Part of a small language model's weights: 10 heads of 64.
MLP neurons of a small language model. Each row is named by its layer, matrix (gate and up: input weights; down: output weights) and neuron, and shows model dimensions 176-367. Each number is 128 + 24 x the weight over its row's rms, rounded and kept within 0 to 255. Numbers have three digits each. A neuron's up and down rows have the sign that makes its largest values positive.
After each neuron's rows, "fires after" lists the tokens most often just before its 100 highest values on Wikipedia text that the model never trained on; "fires on" lists the tokens most often at its 100 highest values on Wikipedia text that the model never trained on.

L2.gate11:149104135160105094097135164147165105115149118137159145087120120097098126119118144170129117091099095157115148163161141173164148105160124120105097130157135156132140081149135131134122151147158103103105123110117100107087131111181156093125148134138137105156147170089141177138116141091166117138089116095135152112117154106127142171136127144093105166140138173122134127150137118161140157159120160147134148128156106151094121150138074086146109114125137153153128122141100155118161154144164080091168121119126112111107130113131162139131092112133165131143110167111146167135157135119114141109
L2.up11:129150133094158100091120137140158130167145145124148155134103127142100139156089150146100142140151168115129102142159113095118160207127121145097127143134178131111097165152111169123112142094122143088160124166162152117175158144160110121139143138161130119115158143141135142163099169143122145130108143111104106094098150096127127111139162092115103149148097128116115120112097089155175114111109082138126149110127142102145142164154118148099130127109144146151149142121121135106088128124158082145133126140148128132128110118133095113113135103172091120095123096077118118139081110074147153070
L2.down11:150154099137120110111157103113176126128182139129106141113122132151132090147129123118110112124135119119112125117126101085123119135108122155129136104087117068173101152109129136106124130116112108117175155137073180130133129104123146115108132122158147153168149108141104119161134166164080100143134131143129133137114171129124145104119126123079143115124136092129094093149112144112122112141119082127098127137111118089136126124142133124138155141170087149134118112112123150128092148096120140122112142149088146104118130083111123128123135161150131158144107106135137071122145125135082152114
fires after: ",", ".", ".\n\n"
fires on: " After", " joined", " winning", " as", " while", "When"

L2.gate515:132180132145177122150168105088149163122142137124167138092141128133110139133118107137161123168113133125166115122118146125140148131150150143166129124104147125128141143176149165122145180158114122134112124165120090114117152117135144086080095108147123099122150128094145115138172113061169131128090150155137117110137120152168149118106123142159159142144118167163098129149140148161167119127117093097104111094174136142110174120152125095136144123155099105117182146146107133106107160143138101126095133114109151105181078145108159170142139149178124123164115165116114160144074127104144132101
L2.up515:142085106159123104146079140154138146124147159113121122117110089082190113154110130126108118096101120138097125157133144134150122112128167089109130127139137140144107119083119143182109153133093100140129134144152151165139088110089115111093122124101108086168085087148110145111127146129116110148099124112122105111170154148111101140095130143130111156166185157095143128086170132124125140130130094099169112115150129122089141098119097112139110163117124149146144172154132131140127164161136123122157095102119106148106135094172114116129119181128132129127139129164089149167137173120141162167
L2.down515:082141122111141102164180128131160152149111134148194135121154103133106149154118162115139095123115166111119084146102106143166129132167106101160102140135104125125132118176165146125112153128176128144140126131144063137133141150120132088100092137148126154136112151094134150127149125130146172143115132146141133119153108132114158159108118124145132139120115130105094140126130140115113116158111107108137142085142130118130111137123127145179151110119114125125142094157125126134117128142142074161125141123132127116123133137095153167153111145120097075157134150119113140078158142114114141154
fires after: ",", "."
fires on: " However", " and", " but", " With"

L3.gate430:146120060119130124163130123129156112087113187132109114114143073116181111101122152108129111130151144109123120098140166090116123133122157114130150108115136108118161091109098169089164164098147138122132133132095123115157142148137123154153125144166119088122155123135089092118141096153104105138090153119146135107112153092140091115131149104145145137116122113132156125111117161108132148141109089135122105138085113130126114130123167143101153141136151126164174134097136158135118127113112101111184126156117137143114098092110103113102129174102166122139152113140110092157092161087120141114
L3.up430:163157112135111151103112173149164145131124102135109143103137124149107130123074137145117150068096129150090101129130138083098107100159139102108096125098164146117146090092140123172138165120151160159101143086122095158139102116126163150131143084104158093122132091147134132143178163137147130157094124095118147099119138095100090111124091120123146139141114162161151131112152092117096160137127120117118117101137150148116122147111101096150135122098105135143111153155150158161106104138141093131138131114106106151122107154154125100094148147173112146116149165130134105136140137135128121135
L3.down430:064110088121128110113088157145137135109163133136105134131114138120138135116123141164128115097126165123110108155126108117146127171117083116149155094095130145144147182131161125132149157111140150162124140151108139143160174172147166192171133109140120150139154126132143145108124190112123102122108151104171131163134163121126064158140118103096103145136135147156101136130067108166157106126136112132145116134145143110087123155147152089137107126141148105150150114174152070094069104139105138131154108099164112164112138106148123114140144115091126164146134109154140157141118143139134139119
fires after: " ", " (", " the"
fires on: "19", "20", "18", " p", " Al", " del"

L2.gate624:115166147143130165135097159117111126135117109126111155126118150108105173102124119175129153113121104114144171113146126162096117140127151138128150115098128092117120142100091165144103183096124108085110111140102127136070140135102091108137185091103151155120087170149141145141111144107145112150143091110099137117117109145118163125110130081124078108129105120094123156132135111118093168094119150149137163137103107127139108128136134156139130127143126150134114153120163095158160099143159126175152129092130092114165114091162156154140118080169129125093158128173130166138155088093157185139
L2.up624:125120107128138144174114126162127148145135098150095147142146112127129154089118085078128088113079141134104165153135101130128125163085118161100113148159119151088126142124086159157113110141127187092116079137114165100134118151150158122154103149150117080089117105089105155126106126122178107125133137155121102132111121137143086140103108116167175146136111103075135101127147105103090108154131126129146118135132150129162111151145116130105160096127127144112091113161167125124141142117133162111159112145114144104081129119091166112090143118154159108161152146121181153129122129133128118129
L2.down624:109117095127116144076104126134148111149133152148106184111117123118127128168085136147123118145168108134090125107146098137117092093099108101121149112105122118137111131121152077110123151127159109163139122109157072127197090138107146148141115144129137170095119144095130074124104157163123113119092126128134136125140151117121106079111122099084118110079093078183132157141110121157121147149152177087130118132128090127116107137150122124121143137132162141097151147159139139114152103123093128096113141129132103163099104151134091116114112108118168107133119145136108119097156137104110128170
fires after: "20", ".", "19"
fires on: " The", "00", "90", " University", "70", "10"

L3.gate421:073114141122103135102123099110123126135155145110109129125070167089150114150140124121135133131114155155155102093124151111079110147161146135085171118090152110109110103130090129142120136119165100114152158134146102132097073142164111139163166162129126089150102075123105144127135117119114130131140163104092138158124131157155125102154138115147105126134128129133135137125105155070140162162176124098142082151128096100139104161128108105103161140158109150157145146121110121151109095133105080128110188142095148127141124136101130114116120158117098079100139147102104138143123113150058134130
L3.up421:127146085117130156159109095132117120157137110127137191190102124130093159107104147124117161103097119150127157140106114130113071123112119128106106113156105112141131128116154141092127096115146096105099128113162191137130143121120129118096093153109094140150110099099078135189126104168076127108107156156173114120156147125094078134097142133118150114097124131141111106106150122119107126112098134155106170096097123087167145127117141122138144126087098122134097140145103166143110123157143104153127090109135149129122142139131132139143089123104133127105159151150146091104129131156161125108
L3.down421:150120099122110131117128133135124107110172120105171159112091141124139156115096152149140086131114121143071079167126109169139119094152125162137126123124085097187086123135184123127105166137118148117121125141117128150105102157122126149100095142155112118099121102123127202144105162132120106139107147149159115130123143084092165163118171121090162126109111105113152174104090138143128164092096134126096163089129145147108128147101135136142100111137149138108133122133133155152122149122094126160131103101149155111152135158147104139151096140138137085088118140133177140126190138146136147124
fires after: "20", "19", "18"
fires on: "24", "16", "97", "20", "15", "96"

L3.gate45:161169125096164116146116137136109130100120125092121090168107168109130092134148107106108126100143147097105154110151098149090094149081121120111120151186114108135151128096092184119152119147143090082105156151153143164088151122098118138151164182122176115083108117096121113154169114138144169135129096167119117139132103113129112137150111115138080118155113152150143100135124125115138124102137106170139134133161118091111158085123107105110137121088156129123150157184131117114138127093123149141163164156142100144098139130095121142110113136130094123155150147117102101071124089102141141149
L3.up45:122153122147181159112142118111089078128160142154158161111146103144138095106125132110150132157085118132167117171089088092125172133138156086127144142149115123134145110138173140160098148107128134110138162111113121154139108078148169113183100111137128145140074111146161143102100099157129157100122156113097098126120096141105098161148100127146091100112085151129133106156138108172128125128157129151111093081132144128116144164154133122124087113147134127136170137127138108117104113123104122142137114126108135120138145135136128131143120116081078165129144111131117106133107088119093149162
L3.down45:117088154109159184099111099093155144162137173130139144093143151128110126143086121165075117156110113161167123158100131144111204074154096129133132141201120145129137114081166150118140139100145128138141140107115102115122135105110124119134146090091131141115136083172118121107101144142132140102091162131132159095113143151115092100115135143121143155128132113162113118147125154124179108145104147136115132082135149120110122124153115128119067128125138123157131163096138133117093156130124116074102139082155133130109155134179157162174116123068105111114148086108083146137156119135147110118
fires after: " ", " ===\n\n", " ("
fires on: "20", "10", "19", "40"

L2.gate229:101122098139134145130125141144135135141093136153153116096123108111112082097113111130071169109111119078147126137152125168116161209077136143110145130145109115126154147093146114148099111143201083113093136135095151095109110131155187120097148143162142140161155119102154154101105122109105132144116113105110123124127101173165104136117103128138120143143117158138130151157153163107091111116108125104175121134138143116154134160120150120099143182158126095186073122102146091113095131142106099137107133099098140152131173135124119115168129132139100145162139138142144151138092127099166157125
L2.up229:126157154109158108167140110070103120120147136124094135100171137146093105108112084166107159120115149137127131105127079122114102149154156117107101090131159185166117134159124127125129176098109107113110146136140118171087121137130132132133133130106110119161130154158101128187136140092143120140129083140110152152129115153160148150159131093128135134088150154130155123149110146146175144156132127137142096161102129128101107140134162137129145153122158119138111158152103149143142153121117109099119165155155104087141139140165163136096112145115158108135154094136126157150128137146144130164
L2.down229:118107141175082111096166130163111142115178106092090142169101116154161118136165112138152120105142086152082140117124154109087150099110157135132147131163126143103116105115131157152116163101101095112103136101105105171142135086121138125124111093140143147111140133096130121115116121117178146090121167136104154119134134092107133118121131138119114127141149114121132123102083116134157175104135086135092174154075119148111141158114129135154124134151129125121149147132145109142147155067116125120125150116147110132176125146105152157150141137139158116125152079133149132127092096145110156136
fires after: "20", "19", " |"
fires on: "24", "06", "03", "22", " in", "07"

L2.gate571:076154132128162119147083162137154163161143103103155145138124124124097115116071126118119134116105094134111147128110122127118132142103126126127113158127130133176102115096146161149150135146111149112132125103079122139107098149140152147150110152133132092142146156137076148141107093100111133134100082159099138167107108105113179177153092127121131159103141116111114111155106099153111144100133070140126087089124084127139121162136124137148115154148124143136165120155155145145136115133168118144146125082123119093138106172128112118159110108121160128163107117145129156099121112125127091149
L2.up571:164115138144166121133159094123132175131151131135168147120138119155151157146139132160081126166103154119127114144103118138096180161158151138147168162087131121081129121108113126119122108111134169161118128106125155108142115180109162136115140104139103187118099134120140107166123116130074141158074154152110109149148122151118091147107119131144122124108098134142100119116109111191135089081149088126124134113123150097099128134141127104112151086144115103145162144161153092118167172125098119162128147121105109126124121088083133108131114158132121138140115106131135135140143095127140127162
L2.down571:144108133144086129097155158166163120100148121152112136120100144115158114121121126087112115106115159145116115162125115124120192130136112130115156117180116135156122120139098122124134137108125134137112118148132107142189115114092153112085125156139158138141164141157178117108120187127160092090138139110126107117112191168113123137121157110175114127151117088130144158078136151094155164140134155112150157202127116152115099125091130137083091151159131109146091116173149119084139112152107128101128109159113117143140149098111122129096148138129082113143138108093126118134139132138115177093
fires after: "20", ".", "19"
fires on: "01", "04", "06", "03", "05", "02"

L2.gate532:130125126133148207098116084118181156122127108135091148096129129150153151142138148121166145114112095123169110145109128113149139160165117168180102151114138137149109146098183125099088139116122132144142108118133118058147168117116119139083091103117134128110163157129093120117137154083149118132119178117148160131154140153139135120123124088116093152138088163156118166132128101140152147128153135098147132105125173116127134155136161095168163170101104120129098089100135150103132138153144175154168107087075117132142135167102135135120119123104088108130149119107151146171124118101099148131
L2.up532:127120114113097134150089152106101111117199143130106113135151154134117145086078151173124098082128098137101131129110126111130124149125135148092156119158125144130118111118161126152124130114163090105142146120151143130077152111150107160139155122101126125099105124121101130132124120121121083137129095124119164136153142146161111152145088126150103144074152134129114152145109105102134108097144128156112059087090118148074132118144154146100147112127173150146144156113119139126113173140159124099123118174094120140146144141140114109076080153141112108161130146074122130125105131160143129107
L2.down532:085125066162151111129149098125122118136136111124151156164115133167161104154114137132152122151105120104121112134166121130150123139088108086132117135099118096115118154133115094154089142133109115131134119134130122120115097119108113139147149115134138122092096134135104140153071114134144157169131135141108100183134126160129138095135128164146124127115148109115139132155099129141104128149091177095155140131087130095130115093144157131156146133095119135139121116116147129164143120099140121096149169167142143128135120142139102137110123125133113108119115101148108109100153093128099172142
fires after: "20", " ", "19", ","
fires on: "20", "19"

L2.gate206:133110125205177138137126146135130137152127120150091167123115160113144152101149137121128159153156088143165158136128102111091118152139154128150136152116128122162098163123139142122097162148115099133098154138145127119112126096142117113130143165079079155142155157109115151143116100140151144151120142165095131114156112113130131116114099112152094155154142115145142169106139091160109149090094154105138110143125096143117160135100127150177120121138096148142111152160152120128142156122161129137140100108156165081106127140096076138153106109160161126140138136113168142102114144111124118154
L2.up206:142136136165135106153111136152116100113187097156146094127145116097165108130115101139178142118115107135144106122179138101159159153082100144147137095123156121129151167128092120112149157128090103108115123142120147133105124122159153075127097123128160113120094140123116129132132146141136100168165121176124130132100138126153120145147144137109150093102107120165120152141106164122102126148158152132147105144144116142145121177156119161149163095127099135127143175091138117162115145151109132128113119120134144149149152156153110126086100158137075115084116188170115166120123134109122120076
L2.down206:140143139099118160133090137112137110164118142132120125095153096156090115101128076165139128175163125151090088085120136110095110085126099157109138137142144162093122084103148146136129143172115128156150136151138107109152156111149136132155120099149145140142108098132143119129136123105101129111175155126144123150085133158137169130154153116150140145109094128091118060117139103128156135126131134123110160097120154096147136138130125133104104167130169126120110065135101106112118124150145150151127161128150122109117152120095139093102097135124114101127120078133178122123157068094161131138
fires after: "20", "19", " Turnout", "%"
fires on: "20", "24", " |", "22", "23", "19"

L2.gate323:164143189159156123143183167142147150117090146161159108131085144120109107086121133153119179114108133106168128154157180158131133163108093154132094140104148113139186116177114132079125094126118110138092111110143130148142104149114125127149075117150120147153124157059129139113122125124141129144145101151104083108087114132105142101172171113168148152146106127138153134147146121139150154129110173160100144147155150084114105155076149165108151177152150160128124134142113115144116109111099158087141166165096137139078126080067144133121131135135126141154144107116186153138096125138150100114
L2.up323:130111115126183135119144156095115145173152093093124126173140108146130150151092151122152136134118096153153098140133112148130169159121127144117125157159127130097118176152108142113159133122107115133121086111107119163147144115110128105126079130094133131075101158145146140168172098119116122131139103118138180155148133126164131128143101125089091134098138149101137176121118139140097131091137137167141135114126144116129110118114125100111132150161121098124108173171124104118117145132102143175110134131158096127116090093147137162167108083174116154101158125152088178174093142104099103107
L2.down323:165121111130075146144062074153126102188148136121109108099139115171123109134136162136149089118143137116117110127144111093125144144091146160130145112116149110178102096093171134112105179134141126171135146107133128121105123132119131113156144112108145119163146086119117096095141136117136094141126130131132152130140138072122122119139128131127128154184087136116128104111117147119160131102147105116117141148126134117101143100123095144101116106165138118118168117138148156153175142136139122167123135099093079120142142130154138123185137149098138104117081139076146112175125132104101113104
fires after: ",", "),", " Sak", " task"
fires on: " while", " as", " Japanese", "ed", "ag"

L2.gate433:154101151120128094098130124132154073117141109108094106123143149132090126130139111082081115098093116142114162136155172148114110156107079103116123147106161169130157143102151143093113115136113139168100136098128098140081147181137112171139113117099123132170109145107119128115166145132142148122108126109137168103157135164115128131093111135171157179166132158128125159097145110135130126135128134122118125160128158165140132108110146149132100098176079115117157140180128145140169127143158142160092129122142123166119111140125146142141158098150125150112141112099136106158100133106156122085
L2.up433:107117083125135135123159109126129086146133103110135158138104125093123131109116104147138141098136149103170163156105127105162157135093123137115111151139140099150138110117145153093161124148145169156108110138174107086148152106146134096126146153129140151143126102142125122135096135124155132120107137118125145142119175145143172102130141134134112134131117104160121150110146126080146137115139098165094171154137108091071135157157127144148098147087125138127155139172145131109152138103172123135090126081112136148122161103088131119164090145148115106086126141125108110169059104095111133177
L2.down433:115137158152135116127121087144157163105116093141166153129090069094098155166142090132145122119117171118115077127126121144097147094170132175120149113109099116108112108124113116116139135150160130099163156157094187113149096103128138111123131190088075150151134104151152149177116130094136126138136191142121123132134148137141131136146146083154129085097073120128091118110114131134095110178152120121137137127084126102156108159121173128128123125107145164173146103114123138156100121132130096109140115149110135101079077120143129120136090147152107113143159116106107136119150135149129145105
fires after: "19", "20", "\n", " he"
fires on: "90", "-", "95", " became", "89", " has"

L3.gate12:129140123140103153150116131100151123107130143129127101164132192138123158124114149130110111116092109160144147131143108120106165124165129152106119116140143166148130109126102129108110131099103119119121115140107158083132094122183138142140169113091152097108142106098138154140139142099166113115143140099163150111138103105124098090114119121160133153144112137090122151130149151137132148119094109190128069085169129087073125161119068127156141142168148131092162179124109066139120146116093057134100123103118148130107120106107160148112090104131159126160169119057100116127125131133110110141
L3.up12:094130126146143093122162143092118112116131129110105149111101132117112127118154095115099138107159176152164087106164155142121179129129112144141138143104163170092173097121107125118138109090141155155112101134160124152153100101134123126133095115128131167107124097149144090121101169184083151164082140089123156144136105126155095172095162104147137154103119119128143115149148148066123137131096112124146128127125118100116160175147153086093115140130143132170146163168107154162130115113142144125151129146126098088137120081172158120165142133094075105134119074138159097100163113176135122126
L3.down12:157125125101127152109125115142071159128139135076143121117108114178100154154088141113112129123123124128132126121150086077103144159126132166142140112172171139116113150086131131096115162141155119148141125168127142131095115134130145141134132136083087119107141112171174124155156137127118134182135100138155163099102125143130107094139112117155153166111131110137137136133145143130132127137131163150157122105121117133113159137104095130121149128126138115073148152175158099165128147129084124131094142155122119100132132080113129127127103104115114121158127114116146126130112121123143108119
fires after: " |\n", ".\n", "\n", ")\n"
fires on: "|", "-"

L2.gate92:124166090179109143136079148121083150114105152157130128100117128130103153081120101151151145146142150091139139133138156124159117134114139125113082122128173151108106160141139091126144144104108157145130109138153161108118113121160089132150138163144121118129108146113162104162147094097169122166112093128088170110130108130159146111156155119107109083118144172129123172150098150172135160162132070138126182145110084145128104141122113113147101109108127095135110174133124092160130107147132091079114088126140124127128128126126107149099105092163142114137094133150112111121163117129148130126
L2.up92:170152146151098160099116144137104099107116103159129117119111075138168088103147084159107095128119128152108123149160138140109126151165159123144119109149159114122133105146150115138131129140163116114149105124160117130162085108131129135135163127150158110111108078136141100111138103135145087156104097162115134157120117112087149148120097113127146153127173126141135149119138097112181145102163118160152089138151129067101112115111103161156112135135110141098143144143156165119155105103092147131133117127104090114145096123132148166165099146104101100153102125134158099154132087136137141115
L2.down92:085154142101144153129119125145149140129154085119178105108116171117112122163150134186145177164120092101097111142089140102138112125119142126093165123119104107138167124158150121157096156129101095133141142122149086143128122117110153090132115137121103130118116093107175146146130090124151144132128133109138125152128130104124137132103107105099122176139139169108143102135188100114134105102132149112145095127187090087105108096124120139116169147124107133096138142142146106101162135079117120130122134130108079110156102072116121145158138143115130110136133125099121118104134106127132149117
fires after: ","
fires on: " and", " began", "=", " but", " inv", " before"

L2.gate245:101131162135135137131158160107121082129135152116157136142155148155108134107111112121100120137141108101109100130119139070102143120188172157139134124156129137121160174146168121124144168119116138130101177129161068129079095090151188114107099151121137185159141156155132102105121112110123129096151125130095150150141113158116133143128084101164139157112174142119128139122159126143132110096098149108123109134121163107101132111108137147139181140177106132125101115165121132106118160105104116167090142114147108152136128132144136134185082122143150094152096112146128127114136123126143106114
L2.up245:153143136143150095107141102133166112114109095098111096106143136151111091135127054101152134157107082108142149160093139107130129151145134100115093094160093112149135104099108155143173156152115113126170156121123108108145117168145129101116126128129126144104152109152154120145128102143171105125118112141116146113127160093111125167088113144159108157106105126136149125145154129094112146123080138100118119178081108131176137144128135119146173087152096080139119125152140153113163118155138109129126148160127084149167137143094121133163136146148092128143140134153107128099139098129176147122
L2.down245:175157120100115138125121091130126154135104133133124118121138112166160175138120134151141134139143153108147155113109135133111096124122150120123150090133122142059151152148089127110121126126122084077087082152137155115144128138154138112091100123176138156132127144075123111127069124131134120085125115194142116129114138100159121103106163139079136080152160120120144124123128105151117137148146147158123173153135140126126092167128134153149134140111116134190126153146122100099088133170107116112128110119138116135111124100122116110097160136135138142146112118114115133109137102121140142124
fires after: "20", "rane", "19"
fires on: "15", ";", "16", "-", "22"

L2.gate551:145124157138077127120160129169116152147130099137152107096141116090180119154151154133120088130107153087136153122151102133126091110103114148142108107174135129116137122150093141158122110117138139148129115147158104124126152120125073087143130112112127141114124141105131098104135132171133168118119124101087127134090164153158153112102145144106092171134119112167165105106151146122133078140154142107125103122140088165164122111167153146134107151140104115119129110103159135142128120117125130130120156118141120144144095108162153101157112131113163149083110135128130136116162135111113084142
L2.up551:103111124138116123112113152117139118149128130115142131144110156166136116125143156118108139171123120098126116127135101149143155162089111131154102127106143148158151101135119080139120080141113124077154144180144114136152121128141107193098140179145150083101093140129106097130153161108097132112195086088086149151176138121131132156151140145156103161116140103116162161126133103160162143112105190172081118170109138093117104132152117124120144168141166103115103129155145103116148154154130143086153115137113150139092172124142151127138097095125138128153161133148108089132165112127138165083
L2.down551:108155146156110121104097091120158150128162119116078134110116156090163127077140120137098103123136137128092122103110147138132102120166122124144127157115109128115169118110152050103123132146127140084101133139092131115114100125128112098143153142110105110117135099142125078143070115127143122098153090146134122093127138152105134107119149133151168128126114106177117105122146138134170133120160117155135141108139148155061138122114089128137127156126161101097171100112087129097084104108154078147139097150116106125155129109108107142108098123143145149150173098116127114151131145131120152128
fires after: " ", "\n"
fires on: "10", " st", ":\n"

L2.gate550:103145142145133167122101134137157141142169096148081141122165120121153122123159119157136133123112102140157139179109151086067125113131093124122122156114097148128125129086091171127097079144119100093161151107114171083110124138117136141117168115142096128140118118100109153127155114156124140111119113114164132087165131158099097099103091071114130180110172156106142151133094106139135112110121157096167153117146145098128089116104119111126157128147104129068123105140142124144142172152142109122117151148157143099114130107153070158157132158144117111159128084124125113129150118168081142116
L2.up550:112107140154122156120113125085106125125106107140124112125151128120098137101112119088140138120130121171141109136125154114141156124124125119100126152147159103130118152136112155146106113144128142122171099117147149130100167159166160159131166175107068167149073099134114094127116156126109098167180078176125145138138095075073173116137151116126130115123117123129094133109141144121123135155162160126134112140090083091099126122136163134132113138141118108127117131129116105128154172106107098146118122149105102152126132153107136115142103116135131100155106110086095124118095127164128123166
L2.down550:136135158122144150132111156109130129154114159158212155123106127167136081169095115146165116126124143131128067133151130151182138106136105111166135171120091154125059161155165124125146138124102162125118171167136109118122118138141116129144133114126165150154130117112106124127106157139132147115135139145130112150142164106146153168143129151118126106117106137137124133135178119132135127090084094143121139120107169122152126144164124189107176123155156118128152129103132194134114068173087143129181117123113119111121149138083136091135126118169134164065114164161186162119154123121137120146
fires after: "20", "19", "aus"
fires on: "19", "20", "ole", "orn"

L2.gate681:114130148143177097116081105109122135087108107154108148091102099131140141098167101126138098113167145102126102136141141097125130139154115127122114143126182142103148121145121162115147142142151105105124161107133110123155087141136148128102105148102128150085105144142086137152133124116121119163109129110120122187140103178128122124135130106146133111137085147102133137104113088100114125151097126108141103117145183116131165089178077137110161129079117132113116117118117166098140174113088083121110133109086136112119085115133129127187117107098137112099139113116118120168151132161117124163
L2.up681:127164084123114153115144168112150134140121122120153126073144094131110127174116136090149158155113120110143123104154125095107128142134117138145103160131143167146152121146114140132127106130147128161126149098139112102127139125139093117126093147111112180132094132131117110144130101149136116142122142136144164125138139111075142157091120160178144120122123128146087116138172087151151103154112152163164126113094152146104130081163149145150167095129117164128168142106118141123150129095130094135110108090102108095151149160110086128161146114188099081163089138109132123116096161131138149175
L2.down681:150133146109150156089166112150116159105171147155182136138110178091119129114106151151135180139103116130152142185139141142082145153154155127103093140129160129163102148076121108112109121126138097133121085113121111083161045114111131106111146112106123142132148153107132132128125122130154158138127158128165148085137121107090141106135127167119130139176137122124137147130162094101095113121099068177131155137100113119138145141163141123105134165114130120094115108140097102134155130126118135130128172142111140113117142143149117158141143134146122112099115121079168143106141143149158139148
fires after: ","
fires on: " and", " as", ";", " —"

L3.gate483:104120108155124123113158119139123188137160114105115087092120091139119159137135180115158122144146129104096158099178106134095160115116143154125122123145109142127148126161166139115146079096145110119102137132114115141142077129110097087141127135106125113099135129124125112152117088167111132120102118107137075121171116102109108141111079095106127149142115111128111100104082160141159122099133134104154141123142127128089115151144167113137152185128131131132159107137139163125104125085105136136154146109110171097169125098160125113135089122130123139085169118138163094119117155165158171145
L3.up483:131161115176103106119145066113132133137142104086142113124108121139103130118163154150112107112098139137134156154152087111119155085143100170096110126130096139173123157126099128126116186125157127126097092138158131160094151137147141138135118132138116103124145082083102155167157134159124148135099142116097194106127118117157152070096133145131111114148098112128103179132095110105130137138134110157111089151121140136140193086112140105110132151138145108113144110132160097135141172099137134101101141150138145178122152140107148119126119133096144180112122163126176099100151117113135133107
L3.down483:114133168143166103150158141113126141123091101125129132154123140154104107143133098174085153174128157128139144137089116141135105125133128147086107096089145125130118164114127131163104137151134100122086114132116140134146113112137139162125108138120114167110119109101124138138119161117132140131129109076130167123142133171159062114139133126115130139116137141113121161165122104140126112141103148129151099136128148077131117124085152141124101091150144089090120100152139103104139112180106129132115098155150094173089141156173095090137127124132128142144102114158112138103133096127071117131
fires after: " ", "\n", " \"", "'\n"
fires on: " of", "5", "10", "9", "s"

L2.gate462:112130147113199141136155134104071108111111134146120152091089090097140144135119126107124138068126141132080161084114138124164128140079093112081155156165107125116132134134106122138125127095100105097101106154158095133183131153109133112138126167112119079135159105123127147118092145114131132100115133120106179140114106113165122085147107150174143117145116137111121150168143143094098117156140134141119084142128095121108132110133061154116107116121119143133123120162095125113162112158104153155082145140151131163123140098116181090145106153136166147105137163113152157115148164140148125084
L2.up462:124125180159146093144101153091150121091103125151128146144126138143131102173172164129116156117161143145145139113094113141127100082154116129091121138140130145113120094186138121108141109084125136103132133126137151097161155107122140117111114157165120125098161113133146102152142092151128130132099136058086088072121129131117141145143123102131068130145085113129155107112116153145149084154110120110135123109098161120128143103133073174114105151105077106125177079140160143135142160126141150108123079103157148151131120118131106151117151149127125157137145138106104151100149149111096121133
L2.down462:135144132111117109139109102126103104100118097130133084088092127098130133126101142140146128112121141103192133149110147147150128093138097092126131151145137163090152119154116121125132159130128150122113150146164137104088113065116135107117146140112156103117139127165122121166129137124141106132128084116113149155104151118143149101156160098143104114125094126089139154133100137120098099141139112116169113133087125124084090103140072143121140168143107149135129141150171105154133159145144084105089057161124174150120111072104126086080145087142157138129106148086133154130108128124145141131
fires after: "\n", " |\n", ")\n", " there", " footballer"
fires on: "-", "|---|---|---|---|---|---|\n", " were", " Part", " Triple", " who"

L2.gate404:182140078161126099096126106118143102101151135107107118154077118148086080126113146135087128143142113132143123112098150086188126154111090108134108103138128113161134169140150126168150064102147135115161111092165123119147112171123134129085081105142103130088117124113130141120132131142127077122108145115164124151093166150112156106126134122137115116095153122113096111116131085151117158130143119123167136114141155146132124151150123139123152108122147134156139124150114110113125141173126118157105179118165134117096134157121113118137107112123169137111100132176149165165129113131114166125
L2.up404:113120134179103144100128116134119111143123113126140117163119144131120135165141161144138131176124156122134169132124150113107139148172149135151106136099143145097135101146130133079096158084078134121109136118150086135150122110190118164120118156179093118110097136138138142159152138120130141149087183141127123144165109121130164124127155133111110124126091098157107128099103130142165125150141121114129123141144162143129120130119152122140175117132112117084144135101128143160070128136105140114141144129108174116141114148132114148122151133114107158093085173138125154160157109124074132108
L2.down404:136157078129117162126163145158107116138093145125175121133098109146120098153085130115158142159106104152140110145125141166116148101139119111107131119119137144107136125135103156131157111180127087146123108129139146123145131167121088153144149134149149161126106125136117113129142116098153118095125168162156160116119139126084131109101082155142126104101095123180101178081133124144119125103077091132137144117139193111093148130137157106115137146164122114106143169171138139174159128047123148133121156090146084135155113136110106160150135117079145064151124136139139129144117100133164147143
fires after: ","
fires on: " and"